python train.py --n_layer=14 --n_head=12 --n_kv_head=1 --head_dim=32 --vocab_size=8192 --rope_fraction=1.0 --bias="none" --tie_embeddings=true --init="normal" --init_std_down=0.0 --lr_mult_o=4.0 --warmup_steps=200 --schedule="wsd" --train_tokens=346500000
MLP neurons of a small language model. Each row is named by its layer, matrix (up: input weights) and neuron, and shows model dimensions 48-143. Each number is 500 + 40 x the weight over its row's rms, rounded and kept within 0 to 999. Numbers have three digits each.
After each neuron's rows, "fires on" lists the tokens most often at its 100 highest values on Wikipedia text that the model never trained on. A number after a token or word is its count.

L3.up913:535519488446484536515481499500548527520584462488539503450509456468442431480477441547493530516459405521472492496538475463443492507472449509504453511598464529520456512481539471429528485484515494494495481468417550413532562546531513601498508498485511507575507498580425444476537564542519442489
fires on: "y" 23, "es" 16, "omb" 8, "on" 7, "s" 6, "ing" 5

L10.up334:564531451478502508471513495511534560534535555567502439433562512469499550487518517540482494443521493493512445519493418459442492503518530465569520478483466388555540486464480524464502548519544549495551417387507489441509486514572515460435499445485494439510521505525513448460526497513507569491
fires on: "." 35, "′" 14, ":" 8, "°" 8, " September " 6

L2.up104:483555510483457471542419477438550462515565569446476544573556519524501519526463423531492458456514449461509499535397556568556493475479552454512499441473448427485529501580490485495580434522510513556517434527518510489427491449561541514513552477492488435529488495475451481440535486528483503534
fires on: "8" 36, "86" 8, "7" 7, "88" 7, "85" 5

L2.up299:524506395423563478500503393478491532523505495504560528460521472475456452403596472540499466548522435474518496604534525521515536487487495494495516461486435431527423444568516522533476490530451435517481528482510537529509468490501450479442513524538538497505522502490518512612516547516552485537
fires on: ", who" 17, " that" 15, " ass" 12, " who" 12, " def" 7, "ec" 5

L5.up219:543474485540525460508443407526529476453518435504530535457502477510469471441530482527479506557466481577504477522470522549486503493473492544520425519472485422448551528519515565501506591519461449531566547512513462508466519481525468504506557490496513555468481502547552532460478456530536480475
fires on: "e" 16, "u" 13, "en" 11, "s" 8, "es" 8, "is" 8

L8.up640:498460493493607503541524460477527465448477537453512474490533516518576473486424477451533538430550360499508429479519496486490492536493486521498501517449450554551486411551490490489456496533566472429534467530495522459452503468475527459467481477461518547435491542511463480529535427502529501467
fires on: "es" 19, "s" 14, "ers" 9, " works" 5, " people" 4

L6.up642:568570532506580498526461468427497499469485507465447508509579481461461524435518560509480470525515458476450514513452549512452587508448425442493463535539571446468457469456537516482507528495492445536592495453461514539451487418491458558465557503488560474559501576503460481552497563488511503518
fires on: "s" 29, "ed" 13, "ing" 6, "-p" 4

L3.up214:551460475527590505485453468544507462549489518480461556485551486506497479458481511517494492559479477521461507445540417527461490522500508508481466585425529465563469528543511510533477463545462507441517479516551469483416546517529487503523532531504503463455585410484503495415509530543547463492
fires on: "y" 30, "as" 14, "is" 9, "us" 8, "e" 5

L3.up769:537515481488483547483489589478600539502495503526478535475522445548511514525524416479583532496491508468515491424449484576455482471533479533524494525582546482528466451457526533448503527505479514484506538515526443510536586462495446508524460474476562485540528509575503409456588484531541424512
fires on: "s" 44, "ok" 6, "PG" 5, "ook" 5, "ing" 5

L2.up172:504479492517483510510515498477520487528540449576441471585559493502506529562506510467442588482454527439512482556572440439502521526532560486502517500532421452422512423499406493467452554531515425461448503519402482525512467468469535488524433470499472529552493595490472461484527509520496508530
fires on: "\n\n" 28, "it" 19, "f" 13, " promot" 9, " August" 6, "uz" 6

L6.up790:456515442541441537577507599505529550562480472476462485483505483460494499490531499560551506558526473482516517523471512492515544498484499486512417506545494508487452496487541484539475418510529476516598543491560506557523485523509527539434514402512461546550494488480606523543520465573456478475
fires on: "==" 65, " ==" 18, " career==" 7, "===" 4

L3.up877:490514529499536494457440489469513488516566561458535482543527480461503537473525508519470470482496483485458435502570490536548518496503548507449559465486442490495504452534459431535547504523474486529490481517489502582497534494511528536441487498513522506536438466454528519452437548471502448535
fires on: "8" 36, "86" 15, "7" 8, "88" 8, "85" 8, "80" 5

L8.up374:547513457541523559521458532444408476475459546469475492547583519474575447482488489474507558512434435506523443462494456528496515472517428511478503516510468558427513460542487499520468550557491545551498468525507532488492499474492451445465468559491414505465489517422474478474498510571508527487
fires on: "s" 25, "s," 24, "es" 7, ")," 4, "ons" 4, "\"," 4

L8.up239:576454501535555531516470451518492478489518514474452477505507466529472482507541508485448504532430508411508492489478512502477570490502458388521488474443509505550470451534498583539521496519489495506517524499435450546476553482532464524508473555474483504474461482570486436495555482418488533554
fires on: "s" 46, "its" 5, "ists" 5

L10.up432:538491462472553466431509514484524516438451531542517452468551516509514502513537470542472493508439484445511504457527492463472523551452503482502586500487429474517492469533541497463515513506527525549550561494500509463528553484584486511429471471524478491491522531492457516581511557533490472543
fires on: "6" 23, "5" 13, ":" 13, "4" 9, "°" 9, "7" 7

L2.up808:451494529450492508497473530438446544477542528525527529519503531478522448544511498489499498488503474542475525503520475521487486487605518522558438594445442533484560483423469449529526447548528509450481486488568543474465546503460515497505538534486434499499497461488459474537424472515559443455
fires on: " there" 19, ", there" 12, "here" 8, " me" 7, " caus" 6, " qu" 5

L6.up692:485512477549494527499525459480463511452458532494616503582491527457450520454544447509460535517560461539499505494468538527469544506475459544469506537564501462519518551456499469572444502490526501544481554535551466593476540548496533483459500511550466475528439525560531494457543632517433559477
fires on: "==" 57, " ==" 22

L6.up706:530419582496555565433484541461551479495497490444481499505547560501604427474567519488492549460480487602438552571492512558509482550453485486530513442469521552542437447481527526502486515494581517558552541508551491525430490477494478514516509489479500454528480556499479552518602492456541445547
fires on: " this" 20, " | " 15, " the" 11, "land" 9, ") | " 5, " that" 4

L2.up990:461562580497504533520509481417503595414515519433464538495497554558578507541480540472486510437461501527468563537476530518530570517494498491473494501458470427506480449520446489501493502525479491493431453522600496488533522502447510479503463527542531482467526524560459533517446489472460438496
fires on: " there" 15, " gr" 11, "r" 10, "gr" 9, "here" 7, " where" 6

L5.up474:479504479551437451508596504482501513515504496468475523526532546536491503480552497474451557567557458512478548479472503501511532514491417476543514576532479483424535520518535539522449409522532530560492586500522536502526547498463419546531532456492500494572396462537510534474536512535497491494
fires on: "==" 40, "'" 17, " ==" 16, " career==" 7

L4.up506:466510571481475504506526470515445487478569536533459495515504492553551420576456530566526511524491483471494531514554570526461499509481494589489515504514490492514509516410505485613522518557514518465514606512512532509455563488419406505413482443525496515574531464521498442447492557471503464553
fires on: ", " 45, "inal" 10, "yl" 5, "oon" 4, "n" 4, "on" 4